Weights of a small transformer language model.
Architecture: rotary positions, no biases in attention or MLP, normalized queries and keys, capped logits.
MLP neurons of a small language model. Each row is named by its layer, matrix (up: input weights) and neuron, and shows model dimensions 64-191. Each number is 500 + 25 x the weight over its row's rms, rounded and kept within 0 to 999. Numbers have three digits each.
After each neuron's rows, "fires on" lists the tokens most often at its 100 highest values on Wikipedia text that the model never trained on. A number after a token or word is its count.

L3.up132:505429534508479455497515489487509501490513483491521531446495481518478508457492533486513504513505498480460490469466502499494470507573521512515532535504524475473475508510502497550500522488500502497458513479513472506536518492521498502466533504564538509531488485516483476527514520493486483463490492513514536486469534522482479534495511465483486459492468503505493503560481465527477508471490
fires on: "d" 28, "ed" 18, "th" 9, "ing" 6, "ven" 4, "ting" 4

L6.up283:520496477479512507512501490498494524453521538524519495537477489493481495516456474525534529522505495470478488509520488510526502547549496465496479486513475485469496491503507476489524477508467510531482512427440538537522510530517466487493503498496537497453545496471509524513496475530453482504480496519497497521505495538562463468470513559467511495508529485485541469503486510485520526485489
fires on: "ri" 23, "al" 11, "ro" 8, "ive" 7, "tri" 5

L4.up19:537510550518498486494486464487553496480504524532491492473502476481458433541500477505505489437519503474486498471548498493475529470509510505504493516494494486449499489489541510505499497477551470476516474525497517504539526528561514507516518493492532519498522472499529475512501456484483482512500510521506503487494505480488491535490500476517479533474452489476539517500483452504484485501500
fires on: "ad" 12, "ic" 12, "un" 11, "und" 11, "vi" 8, "al" 6

L3.up712:530517522508523442529509455528502503529430477487500530517497512501472500497477496518471521508501512522475513510509522511453458506493542499458496529507480543483525489514494503501520506552506525492452495488503516501523475501488447459483502479471574505507494529496507510495466518506484493509463479507459494493456518471532499499488474496472450515504464562522460499543514497532537476486493
fires on: " Party" 18, " member" 9, " Stadium" 9, " Team" 8, "red" 6, "ph" 6

L3.up191:489468501522536470480551522486488500443505534546545515479466517498453476501477469503518460490518513540480519484490509497504476525556471501477498526499495500500494529499498488510495534507500519482468482470474460483543501481502452517463535449561542447537491497474495464475503513493507522465519501506489508499459545485479495507488542531509500508525475520472497460504482515497471478532555
fires on: " player" 16, " like" 15, " Game" 10, " score" 8, " Col" 7, "lin" 6

L3.up500:511497480473476473522527549523490468488480471503528458485493525496513483506465452518523450515549495532503514562544509467504522473489483521530460479531483533498550499532472485489526513523506539480495506479501519475493465467520500534455498496459457515509484526531506470536521493472485535527470482475474460487501532488526513515496536494508484501480502495519440506522485475496484496478519
fires on: " called" 14, " Dr" 14, " what" 11, " water" 11, " River" 8, "с" 6

L3.up541:520478496505521502519507486468476478512466505510509502510488514533484512507474478529480498510432495452473543498492492481483496507539492550510499477550497543467474470495493503507503521511516519492514482495474495502546494494504483527479504456505465485526498508489512438503511527508478546492519526450456513502562510491515518506473512476494501496493514491519508455466501532498490497516512
fires on: " located" 14, " provide" 13, " International" 12, "par" 6, " services" 6

L6.up115:458503529448491499521515492504534474515521508472501568516470493531510463545502506487493534434540476491507532504494520496471505462482529473501488488536498485525488480499479506486519516521473497538562531492533464497505494467470456476507516462455492507440500500485499491473485504510499470507480500471481500471528487523552537508522496513488511520488466565499508486488484511509520517511465
fires on: "it" 21, "===" 19, " Office" 15, " office" 6, "ap" 5

L3.up557:493511519543494491529505491473505508471506488491501510509460477541489462458530565484480517527505488521482486479503537469478511501481513551472508504525491477535520533496527502483502513533488452489536482481461516512482506488462479485449473449476502521524480453467496482463490540518496492502457465559527482491532465491513468502428540482466525503485479520495515492513549500491524500502515
fires on: "See" 18, "ology" 14, "al" 9, "ec" 8, "ur" 8

L4.up128:513528496509512528493521472492494489502487526486453478483513486501562515562543468541483483522486508500488521510497477506496503532509552504483490493511495506524548503544482514519487480522489528479517455485498523441470526503507498486506557492531491509467494492522487517496499510470494521508518506480486480502521473530479479509494511487591476512522532474520490489496546525478496448522553
fires on: " Dr" 16, " Bro" 12, " Stadium" 10, " level" 8, "£" 6, "l" 5

L3.up483:518495486533536530495513508512456500544505523479486506486516459487504493519531486471451542497504483556512545517523508480511486491499556493521542532526506514501537522474515474468510507521492508542499497527501488486524522468500511465507503463509498502465455475464475530505570529485478487474461507492526487456497494521493537516526441500509528490515511488529482462482492508501487528510513
fires on: " along" 23, "unt" 11, "n" 8, "gre" 7, "ed" 6, "mate" 5

L6.up56:512529493483452500462493452500492508509460522475473450461461501531504481499557542495505449525467526498528519489510501540462503516487525523508535506489511469458528517493497462466514486506522490501527475513481509510493502528581555491504498473498508540525496471506478533494492466469501518470519483503513521489492543505512467523521499512500497485533508471479480525528530479486493488439473
fires on: "d" 26, "t" 13, " of" 12, "s" 9, "3" 5, "2" 4

L3.up172:448506536494508507502472459540517504484516517495509534493471484500493499502544508548534477485523539472482495482483546485504522453525524511489546520514536493484482566478502529520523495533502482489522511519453519551462482529515500460513516469480478507506480508513473490479517539525455474491536495497500470529512510532458497504564508532516498497512513509513460482477476534496507502523528
fires on: " medal" 15, "s" 14, " ==" 14, "er" 10, " number" 9, "d" 7

L3.up391:475517508510501464472508532514535463498502532530512485510524517494513452483490474515500517532494544498506484479509512524464498486522547449491490542458533454596457514493449486504529475523501506495529517547496515501520527529521481496514527475531523516500494486475492474475481489480511468450506525515466521486465531499482493495492535508479487481493514474463521509508479482481453480516495
fires on: "s" 21, "de" 20, "a" 10, "ne" 7, "st" 6, "c" 5

L6.up121:491502505490517490506498525535477479537494471467465448543487545459529485500488498478507464507467483513481536513500516527474549499486535484493528438493480533504484504502513487454494484504493516492527517499489502488478481481498527527507534436475507488475484500508487502512532483479534484536483476550541478480497495447482497492484507507450496514490463500488517469519526503506507551495496
fires on: "elected" 18, "\n" 18, " very" 10, " due" 8, " what" 6, " among" 6

L3.up170:498453530475466456468511474551536517490480522520439496531535483503489488528530501514515512482477569490521470473479480508489496523507503532458513483535525488515491485456510553539511490507565496518478448517452479493537482533475524478475499520495522504468508505501447487490553528494444518498492523474478507485489523524475491501518521478484451498529461498521548541492459493527498480493505
fires on: " tr" 30, "ity" 16, "−" 9, " Country" 6, " |" 5, "s" 5

L4.up691:479530532489485510484509488472492498506534519509482497512520506490496492538505475505483467480524470457533505535532469489505426526490479493484534473510498499453475465481472521517533500480496453519518533456509480483485532501497497495502540471529521453480533483515544498480483472433528486502495499502514522481486481456517477524500457490489451513531520499462546494478524464522490520510514
fires on: "st" 19, "al" 12, "nd" 11, "rd" 9, "k" 7, "b" 6

L3.up159:525509495446466510524493518502503511478488518536458500489464486475531513479513444508515516484486538487459496501482490534459508492510516464536482513493529518533529493517457507501474497544478508497563505507501458514475515492536496539445510485484478504480489493462505497505474479473489506494458521546473514503493462544507472500505477464522489554462482503496503467507504529478482471466541
fires on: "\n" 24, " =" 19, " 19" 9, "ex" 8, "in" 7, "oc" 6

L3.up123:555508506463493519498494429503496502495521522497515564480478502535470472451528500497519491522502519516506464533535509478500494489506549431511485525499536512497482480531494473481528500466509484516499520470483508480511488507494460506469484509464498497457522518478533462477481494456531511518474507506502494499529497469526478493484571524462512466498515483503493559425518462509478458526502
fires on: " sign" 12, " official" 10, "en" 10, "time" 9, " State" 8, " list" 6

L4.up190:500520487471474467511506498497506544486515482472522470502488493500499511500458504546459508519475538522504543537533454522500523449474578485464491465471481546498499503532497462471500469476485471492492491491530465468513484480536453513497497478465515544537514489519508487478541513509497512519486484556501500502450505545502485495496516552479526492490487491509484463493526493467512536512465
fires on: "\n" 99

L3.up111:507492525516512472515557462507518503498482474496440494521502535541540506486480507473518535467484493523467519505517511514490489490496506523477514516496498506522525493483490500473514512505458542530525535434514515497540487503461506506533489471523523555510499461519484541489503473505471509476510500477484502488526489476485529518482508502451578519527519501542478471463505549439518533548507
fires on: " his" 41, "s" 16, "'" 8, " him" 7, "’" 6

L3.up552:483473496475485476493490480491507499467516519516517571485517508543491507461531464509545506483512462525502487500509494487501475530478520559504528482548533518497498518520503493486497507507516504537488521502490443506531504508486484454527479513493547489504513477458483520515509476489486533525493505500512535554479468551502496493472462520505521455509507488490483496526494494472486478465443
fires on: " various" 16, "fe" 12, "oc" 10, "van" 9, "ist" 9, "s" 6

L6.up705:483491512513469509518509500493427483515550490505484484517493487502501497515524552498499481490518491528489497491443536463491457511496483511517556557560496461515487478531478457490515506482539464502517505515495493530498523508483466536498529514508525510515445515521493509529468523481460484495515452522494478470493535471512494502438503542516489495498500536507485499514513473524530514518485
fires on: "ing" 19, " lead" 8, "ve" 7, "d" 6, "ive" 6, "er" 5

L3.up623:529544475500476452469528517494499539514515510527514506498491512496500499505463487515497516472475466493510494522491519562484516505550473458473492528499486514490497574517509513506516486482518457499496479477494477487519485523527474493506503478479506551476446517509511510454549493496490510527514507501493491481505475537536496471520501485498496497518503485565495495501437510496528465531471
fires on: " football" 17, " medal" 14, " election" 10, " goal" 9, " career" 6, "American" 5

L6.up255:492494499462516528442539471469476484518496509504469533507513502462546494459483519496485489503508499473505496483514510474500535531493464507504477503469495483507505512495475482467516489499509515501502484490513500482500433486442534454497478455507492476531495566512529480503526509492498475543492515463501474551488486482464503512507501446548545489509515497473461505551441480483493517481499
fires on: "," 27, "gu" 9, "at" 8, "ut" 8, "f" 6

L3.up296:515482491452462500499513465506515461498524512529478474471481491517507551516468487482521476511490489503532473519515494468499474489515541495537467499529512505536478492500501488510517514490492467523504516466499523510544462521501490478484520539539500549507519469526508476493476456509460519501479493496509529499489527492485515524520473475458537490502492473557517474519500485521502517467499
fires on: " season" 19, " played" 17, " Pri" 8, "ence" 6

L4.up740:483492503501465497509517477494503531507488497515446512536519498521496514500546531513442535517518495494502517505470490485477507506503450509459495465512497541492464494540491496475471480481516509483459492437471499475503446495462488493480480503527496559524469502487501478472532453475477500511517469493492474546490551491471507448559513508520507508462503496508488501516512445478544482513532
fires on: "ence" 16, " post" 12, " known" 10, " served" 10, "pt" 7, "ome" 5

L3.up513:527488531511496518521551515504500536512433517466544473462489483461496509560508454514515499503512495516499522534491444505469503480519553497450510479524495472503500464493480436508512498489519487510521483503498496511481505480537479517493451506498460513460498498522479509545554520503507512517487505494471504510508501494584533486500498529516499528483466475495497518529510503464483510530476
fires on: "See" 18, "e" 16, " Christ" 16, "-" 9, " Cha" 9, "ant" 6

L3.up357:531492543495504526502511537508515464519480502504455494467488507494516508548511495499510475497468487469523521501530508473538477512477534459499510484529538490446561520496522473515505503504476535523480472549513506530527513487450515487485484510479460518463517497505480504511542444464536531502529462435484480450490478488543494463473526516484484482480500486516493461446510513534468480517481
fires on: "ject" 15, "ction" 15, " Court" 13, "s" 9, "h" 7, " Church" 6

L4.up641:537537502518481459490487481525515497502506484509493470480448501491489470468514490514454528535490519513487526491495449492480517508480542446483495482476436528473511542527468508502523499482478468503501468500500490515548495509530473499423433546484479512470513475458485484555520518502502484503529467526468469512476558507501483545514534498489518508476477508483498487471536506486530553479525
fires on: "\n" 73, " pre" 13, "ro" 5

L4.up743:484457509484482480461507546460460551486470514507476481467534491479528548476497540475499460520484532457457516490481476492517546470504531480498514486523518490486479490513511464496473488551467497524449526455456541479526497501512470476518509506537533507513489474452533488526484545529480526525504528501521510492464523502447465514487522504508531475496491503468496479527511485468482523500512
fires on: "le" 25, " to" 13, "ant" 10, " as" 8, "\n" 7, "mate" 6

L6.up732:524478491510480504511531527474475479505513513500525469550510497481544483488512450516539485522470500546512542521472450562489524504514489477502486493528455477534499539533476473479525523510499516543462496482514515464506526511549483512422501498561500516510503539515484527515525559531481479492502470500501500521483485551511505529482477512510547475490491497544530497474479484476478496477492
fires on: "-" 18, "ro" 15, "ri" 12, "/" 9, "'" 7

L3.up31:513488520513507488513479434502523481500517525543470515518457485531514528494488458489475493536455529506523470479508516562522509529531519465514474493521506484530515494463553533514482509480476517510506434476470531468505477457518482502498536493500523517515487504535502513488507486510500494532504472473483487482487543493467464461446495500467500480486496515500537465459518481501505513543478
fires on: " Win" 21, "round" 19, " team" 14, " champion" 9, " played" 8, " season" 7

L3.up323:490523508531493484493514476507513493484487526516525509464543512529496451434510488477485511483460472498452542503498513481524499480506504505468477485502519460505497465520505498469508458496499475473524499519492545529509484535480489526534475521486484520477479431505528469515492503469537501511542541497508486519482461490499490508504492539515507489487505486473489483558528542527553536457530
fires on: "a" 19, "ctor" 13, "re" 12, "ion" 11, "s" 10, "y" 8

L3.up585:495506466526493514483512511460501479495535505528550488509522472500465455529462506526539480520538505507490469486532535496485470471517486539460471498489501537457500466499499461487544536519511489499504537480478476458530493526511521485503515510523489534511522462474491460482502477519521486435493531529478502505476492493502505503477504491515548497458514515496506556501513444508561524502558
fires on: "ber" 17, "ster" 15, "J" 13, ":" 9, "put" 7, "mo" 5

L4.up168:490500456498502457537478505510506470513542481420499499508494432481460508473458536475540515523524513481534496490524512517483514495506510508535461504520554495482534469447535556514517471493458494511501454509455479524543514496516504518443458512530493519487504471515489478460512505524523484506475523538482521500511470467484461515490495529492446479488510517490525497501530503493517489498536
fires on: " found" 22, " remain" 13, " very" 10, " became" 6

L3.up703:474560499516459498532483489493497554481501464542483522492528470551498486476448495504461470483502487503483485525528502482481514529530523498510494472530543495494487523543470497494513522501545462479514476489478536502486470480471469529530505524495460528523516494488462491500465484479481495514500537480487490491474499514532495483509495508456519492542508502546505503490518476456522442519519
fires on: "y" 11, "by" 10, "au" 10, " no" 9, "el" 6, " Ri" 5

L4.up22:507464507500503475500459496479508463490470524504502509513518509464487525506507498476521456486534512525507502481498480518483539493528485491449489528491511513526528513504501470494534488501482486505480523491468525515496510475509536532468504515503500457495533508480478516530495533497476480499529453539506530515515497511541486526533511477506531487559481511494500483465524530492507498549490
fires on: " through" 22, " Ab" 11, " or" 8, " hold" 8, " out" 7, " million" 6

L3.up140:530532540489448438475523498508516460502507462518511485524488525508468461504507501501519531498515530520519480469455525522515477458479480469513522502483538462515499494510498497505527520510484437492511470494488452513483547485485490549516501450481485482478511513473490454499475505486513502490475482509516512479498482460535451497474504473491536470499493507528521480557475484517492520500500
fires on: "n" 46, "s" 24, "ctor" 8, "b" 5, "c" 4

L6.up348:512510479489463493506520486495494530521500531517525513501513527530487507495481491522498475472490530508508513488545463507465494508503495497457483479504504514478498513511496522512504493486462516480511473476464466542511513536519520510456530477489464455495510486484533496464530498513470471512461493500530487527432469488472489485470492525492469529514502507516462487493546510495516517479546
fires on: " of" 21, "f" 15, "b" 15, "ain" 5

L3.up478:485507486532474494499480461491517521510501487505515503489476536509482480514464491527472544491516472485439549488502506475497507548530491549485471510520512514499518516517530551458505463536489535467487507476549517520528531464462475524481561503490524512487529483501476479505482460509484502512488506519519492493489490512511488543467453502468471471514528512532486476482516530513537512535506
fires on: " provide" 18, " due" 14, " ca" 12, " join" 7, " city" 7

L6.up696:515514487482497477502462490523487464508503540472512516505521462458496538525454523518542488461465471496505500468492483524470528478498494523522546486509519518524490519498547538491480481498505508482487506501503486525524458490544487497483458530494496535495511512523519551499528520514505488490514486507479534524515515504485536540503491512482501477467519483537456541502534490427434493463511
fires on: "|---|---|" 12, "ish" 11, " through" 11, "m" 7, " life" 6, "---|---|---|---|" 5

L4.up648:541512497518520481481530549516478493510445529502467467513485486547517522470504499492521521519496491521487550517518485466461494515494517481499499509504494477499495455539511517518483457479495446491477499547499487482498483481510520511467457508471477529518488474452504544537498545486525507490484504495499439526526496512525480498507521517492505499526457489490545471474452460492488477519487
fires on: " to" 25, " as" 16, " imp" 16, "ce" 12, "ge" 7, " and" 4

L6.up357:487478504503542474514544493514492439452533474520495528484477478519480509502519533517495449512493515522518520490511475533456514535504466527523472460527484462495461501479527494447463524505511492532531487496507457540465516516485487497504504534488503533527475466477492514506533486535507505547471525468501480501503509506489506481501476516551466451452488493518493527577505459536475478490500
fires on: "w" 26, "fe" 17, "th" 6, "pr" 5

L6.up759:505549541484497512474520479499485515515504483490465506511498501486509470525499518512495566529494520462533462462478528521476506528542474503456471494517433502526468482532528451477550501523469506493517503502490506531491503540542517481476482516528498510507484459479483548531498512497512555508533494474460485486460546554485461539497506502478530488492492496498527487534498527520497500508528
fires on: " as" 32, "ten" 11, " the" 8, "qua" 7, "tern" 4

L6.up757:510536472493483526518491457483486501521506528520514514484497527513534495517495501543485447510457412513503462506499490507487539485455527492444507509524507526544510499503481516489458472527541522545500478463519519480529486504513486466506516471494516497543517521455470504443536515483526500491459478502476465502518527502484492497480526487497524490482512504571463521502539468532501557485490
fires on: "\n" 71, " (" 10, "==" 10, "et" 4

L6.up349:504497495512518522523523478527464527508478468497452473498480493512502530525491489528520465461464539517515495514497503528498516483464500531503549492459498460509496504496513526476484483515492487491504505528511522486521467513479489502516484504499495472547480500507530451493487498496522521501539507508486529517498533470506469505564494532520508488515516416498514497517582530479507533504466
fires on: " pro" 25, " or" 9, ":" 7, " /" 7, "u" 6, " C" 5

L6.up612:517494526460487475526543454477477482479476456491501523524542471458531477474509537522522479557467493565480462493490538557483544494506541501512514481490500490482503528514530505497511514464498492470472525542502458526505482489507459523444540501488504488539520538512533491457513481490492514509524478477493525514454502552477515518488491544499494506545515481485462494506479510497528499474472
fires on: "u" 15, "amp" 11, "-" 9, " h" 8, " and" 6, "o" 6

L4.up372:576500495509485529498511438513518522494488508555503492500512491467486449509496484506483517503490512477479555514520519489504518490485501531504509527517463497511497506540515488528526501486516442563488500503507512478470481484504496476501479507487521522539478552507559472492531495512510479536498477524461511474502506511527512465478496502573500524514509507476525496534515539504483491509501
fires on: "un" 15, "mo" 12, "vi" 8, "t" 8, "ject" 7, ":" 6

L4.up605:477483516490496512476509514481487512499529516499478517517492451480522555525504484483505515513502510510512530489499470548488520498513515446492463488524507488523482473521509543491516479537484496504477490453477538481478495525493500494521498506504548433486519466474473493493478512488485513492533480521469503568466459531498518518507533465513460456486516491497513483474502538503500483498484
fires on: "age" 20, " Stadium" 13, "n" 12, " level" 10, "ri" 10, "round" 8

L4.up697:456502533494491489489497480494510506486524459516514533520498510492490495507501491506481510478519456505531527497501500475469504456532502509503492556520509486496524538485464520454497499495553458501500447497494482463500474496523488566512515521474488517507504504520505481481469506449483522515507494529490499546554491534500488487477432508484470490490503487498462470518543484500493512440477
fires on: " second" 20, " most" 13, " close" 10, " place" 10, " first" 8, " former" 6

L4.up555:435462549509523510517504493467531512483476494473451503544512514488538505472491540512508493536536472472491465537479474494478502489540463529469478479506510505508503527497519496545534497548484543502507511477485459519547512494517513478481524503484515509488530462507454487505546463511502502492493511522534520510498462495537503498524547511533504466477535524520524476555475528540499475496473
fires on: " appear" 21, " Championship" 14, " return" 11, " different" 8, " Car" 6, " end" 6

L6.up639:484521503513494465555502521492508516458476527494464521545522509529498536514475512464480519504504464528488494478529525492481502521504513505540523489523532533540456493521516521495499498503464537510506464507480482449499501498472441517533447503493461495521482484477504546474544515519506506539501533500497511478488454499498488486478486502468518470478474550457499505450545510471485505516524
fires on: "," 34, " and" 29, " due" 6, "al" 5, "ub" 4, "ar" 4

L3.up425:525462525473498491492514536506506514484543533517477491512482475507526506544457497499498469505521475497469527475475474519532521513542493484544512464467485476489481528498484543518543499545466528551551527478532497497482458519473497473481502500484503494532542459517519506484451520519481443515529526521482526491466475507489516497497501516499476558501474516479526502525485482507533517506475
fires on: " Team" 13, "or" 11, "n" 10, " production" 10, " type" 8, " Music" 7

L6.up625:521531469467488477524484495528517499489470517540501476517491502476501498511512479493484491486461509453493501498489510493509541491502515461487487530505498509546487518486474490483554511494518540511488521494529445477487475516510473492518517479521483479547477489507464537447499460511525557510549488493538472483454518488552463556503513525503489480506512495509508500511499492524461458473493
fires on: "ta" 18, "mo" 12, "te" 7, " fa" 7, " Ma" 6

L3.up688:483530510522476510548521476504541455450496504529456487493497515500512547506478496540503517491448504484494513516512494501516519480511516525495479464521532469519494499485463535429455499523452529471514494500504487495554468501478516521526503482497539495458505481494488517482502508484497482514507516479533519495526503477464491509542490491487515498518517507415498505536511512489473488461488
fires on: " local" 16, " became" 14, "ism" 11, " remain" 9, " become" 8

L4.up334:483499486479500519490528474504480497476513450519519515544502513410496536465465493510509472509511426519494528477484475486503482517532525513524513522472521449504517527475520505505500464500519427510516492557513499503521500437513490522493528530473508521542522523480518501521524493490466487528476511501506444525532492520495528490516463500511463501504507485489435503532541506507477460470499
fires on: "f" 24, " kill" 15, "mb" 7, "l" 6, "m" 5, " So" 5

L3.up338:536491504509524470473494499515508461490463498516529468532476519526476528557505528473473445530481522497508513437467492508485518513488520445476520539490541530518518527502597504556539446521440486536465489495503534449493465504473465501470525490517474493464465496512522536516503496526535490506503525491546468506488502490516517447493498495463504483483510536524525488471494509492515472478485
fires on: "ed" 19, "ven" 13, "b" 12, "ated" 8, "w" 7, "led" 5

L6.up362:531489522518482497486463506512480487460451500523509464425531487502510484461477498504440515520483513484446505497514504486493508522513446522531507503525512503496477482506498476537497524515510532507484504471527523474515483481455494437501575514509520484504545470501518497492516508472503467470499508503475473510525496471472516540469487504490462512521494466510501508493487534528452488472551
fires on: " Bu" 18, " P" 15, " wh" 8, " We" 7, " Su" 6

L4.up70:471528510527498475481488509484524489461496483521525519533518522513491496533550493535473504482469516497482463501504553484513550470507497498500511552504557474496502497529491480530491520515473505541535508483461472518474458505496501465504504468528523498507496476496520549529500514518518567528493517493498483519457506538504470493535434485467531501479519493502481453495523488520511534514492
fires on: "ster" 11, " various" 10, "if" 9, " German" 8, "ist" 8, " European" 6

L6.up329:513519493504468479515493481522529522482498514487462479471471492529548488474527526493484510504488540463463529526500518483543464501454481491502500500469496518515491494523495524505496469500450498499480513494474548536560541489461452506457480515506501540493499480482502464490503510494496540469485544500489516533516508502511515518530492504482490524535512468482497439554501517482544497471478
fires on: "r" 24, "c" 11, " L" 6, " he" 5, "l" 5

L3.up85:479478559505474510491501507479494529500475479436479452499474476516556460518520470519497474506488454498493503471525500486520493539539485466498522506503535497436492538568476477467491464559517514491529495533503497503519523481473530484493519499511469481479477482519447493499468537488466513497507537519462500516491539489511508489508504488525495530509486507472532483522446511474493504477522
fires on: " ==" 57, "od" 10, "da" 6, "ad" 4

L4.up80:510462536505516514455434472519504468478481495489511502466477496526468551495498514501522481493512530529523499503508471525518547532473521460515497450494542487513501538512496471535499498471472525488509465520492501522457486494464503561461506501482512510454506483483457463448528537496478484526491512473489463554488508493517498535509488508494480514507559495480500516487537494488478491501532
fires on: " large" 15, " However" 14, "†" 8, " very" 8, "α" 7

L3.up284:511507557476465464502456506455509540460518492550489491491559502491529543487506526486473488479555467490502483509511489523467485520504490524527525507510499513533473479525487482460493523532487491510518458425458515506520486461520482502502475539512467500481458530448510507489489520507507486480505540547518499555502477527536517515495510493496465519493544516467442524485472494467535526533501
fires on: "ing" 13, " up" 11, "ed" 8, " moved" 8, " of" 7, "it" 7

L4.up338:475508520555492408460487541511536496502512544493426471516480503530499516507471506486490461489482533518558471499536526449546519497492533507470501460528508466479484552462490514490515508496535514491516498507533489464478534507506488518482504509490454539490548526535492514491504473476512515497484478492553492481521551479496509451535523482484518501494476516524514495514467505476486557523482
fires on: " well" 17, "tic" 13, " success" 9, " politician" 7, "ology" 5, " served" 5

L4.up311:512515529453492521538526526496522522484516507454526464487461499506529471531477497531502519506514520506552511538467458488473509495499554457524511520495508511535527517517499510523510499478485522503533487518453489477512520476515457488493532501525474507528486516472473505485510489475479476426512482486528521484546454542504521470511465545457492533464478492466482495522520506510482493507500
fires on: "===" 45, "==" 38, "\n" 14

L4.up620:525560465502507546515509499475508544527481517513560503455474482520520496574472508515482507487454507477461514531489511522492500445532519462456528486525465476508525516492528465478505507505480495524515493478457511508517491474547503477518528504512484523484458513488458516496506490484576526540510544528509473491501531519514518483504490520526493503500504509541519481473494491499466478505493
fires on: " =" 25, "°" 14, "ef" 8, "\n" 8, ":" 6

L4.up358:486546467458487516484542523458511470490490500524503474513498449522511555514469519494504506511503526487493508516505529545491509464475491502505471451527522531517537500490507469497531490477476462496481490485486468455526516480528498479488504466528506506492527475542504491486521548512489491499468537461499521499483508524534487499519473455524483499526520431528506460501502506501521473500533
fires on: " system" 18, "cur" 14, " gene" 12, " require" 10

L3.up254:564477468499534506519510481490487494514500536522481504514534494495490469455513498491532510496467445482540509525518552541489465515558539535529513469511464521475515512512539493497470504491504495480487485516498512550458512518527483510491482511539462527536507518471514457483486460518448508483503484456511515499518524478495468524491528520510509500511486502534489498514528502499532502484511
fires on: "out" 11, " 2014" 11, " including" 9, " tradition" 8, " international" 6, "u" 5

L3.up574:501526493515476548497517517538528476533512534513477546531483501490512504500458495516531521502505466494499549496517531541522489494464483478499534527465521520480477535523458524461543526477483497549519505476485506512501528499471509498481494483472448533455476509502493470530500492499490544509499512485539522517518478453510515478530513474491532517544556515495479491471523488461529478507514
fires on: "r" 17, "er" 15, " Pat" 14, "led" 12, " join" 10, "ur" 8

L6.up301:500482491501515503491419508533504484489529482490479535505492479502522550479522506479522485493456493490490484481524487486485506489506471455525490509536505531485468483469534512492433498485504489475522499550476452499493492503458458548500508495544509479528470500505521540516491470502511529570522493534509442506456438510523487555458476508487518533500488518528494451466500495489496515493498
fires on: "al" 40, " of" 13, "," 6, "f" 5, "ical" 4

L6.up561:532466508502507513515475518520488504480532450507509488476536463504508503461496468508543457472479503533507471506529509510508527466515527482497501508492485470437462508482501458541485452488509500521507490503494520492469429494555537500486495484518547505486510508466481518513533572497492504494528467501485519511473481489496512479446516500476476482504516510490469494519503506480499519485494
fires on: "ri" 21, " not" 15, "i" 12, "ni" 7, "ra" 5, "li" 5

L3.up227:511510525525525454479507493522472517534507518501489479514494508469536493468551455527481535490528489528501497493486534484504530480513516494474507503441521485482482493502492525531526496478505438493516531492514523508509490470487506537490513467513467483471565473508519498489501495503465506504509563467464507521499543542558525512543497503510490522457488507529534521500514476499454478470501
fires on: " public" 20, " pa" 19, "ward" 10, " America" 7

L3.up147:484497500453530494510472502481479514519498533499530471451487478492540473510488520513459445502518508498515487529516512478483531487532525478472486454509442457475488466524473469436551467520506488556512468490481507470495487482503485489536491479524470512506591497475529473510443495515509491445541525514509498497465498524447489494517497484504478498482499488534484473506559485474487471500514
fires on: "\n" 78, ":" 17

L3.up34:452473499509491544500521533485468509461460515478481489481452481503497482533505479495511545498490490528483508493473510483481488471511565520475512448548473555513499497471510504545490507471506520504488464509503492475498515508483482534528477520488463507430506482506480514516505564508523500519487522515503476499509479500479515466487460488467531478470485486493527515492430493485495537535487
fires on: "-" 25, "ur" 14, "ing" 12, "s" 12, "e" 11, "ed" 7

L4.up74:495474488515486483508544469500488474471511496531496531550532503509486541485487493487500524469491488522486515522495487524477509471520461493497474506478513512475492502497501501470468478500519500547504486485486498508503502529529440500468512545492491505495513474511537484512462501465515551504483492465498477532523470470499429489522502526471531529492503529512491483500519467491547504540473
fires on: " Se" 29, " played" 16, " performance" 7, "ed" 6, " ma" 5

L4.up285:481511468542469465486481463543503514478514534510480464541463526484519563484514504509490532520465504482518509486504506526498500500502523471467525502508528515513446493496480496530488492485478512473460452416485467501484486519488500476489515487501497502500509478473505559522521502522470513511532495479548493488489480503489509523535518509531469492537519539536484473475463496510525512470545
fires on: "%" 24, "d" 14, "st" 10, "y" 10, "b" 7, "s" 6

L4.up321:497430495466444522503508526514503468523515474529507504484513472516534523526509525470451490466488503462498533535510493507476501489516482524493493482505494506464483492499497485505513499493483480495485526533486484450468554459458481500499489524492481559491507511467492509499547476511484467506553498512525458524554506495487525499473487550553510534477484463483550503498515515500513505537562
fires on: " known" 27, " served" 11, " full" 10, " such" 8, "y" 7, ":" 6

L6.up291:458496494494517510472520527511466524498471521484483507482449478517501498498459520505492524488519512479477459502489511535453540442507498516502518496480512539457474522494530459522575483503488455487500479509470493527532485461509491518485525474484454470454483484497493514490496472495516503514474536519545494452518503509517488443508520458478466477495512521512495501494496480499461495484483
fires on: "b" 20, "ed" 13, "bit" 11, "board" 7, "com" 6, " between" 4

L6.up313:508471473473486463483484482510519517496487512553467513528517504521505520511485459515517503523548467473473481545528532513473503494524536516514514468547533471504491492514531510469513562530510474504463506490507474541496500479524539507478520510566501494499481475466498489529486495504529521526502471513502522520506492533522510448482511518486551519517499506462489449515462519486498488490557
fires on: "ed" 27, " are" 15, " were" 11, " of" 5, " addition" 5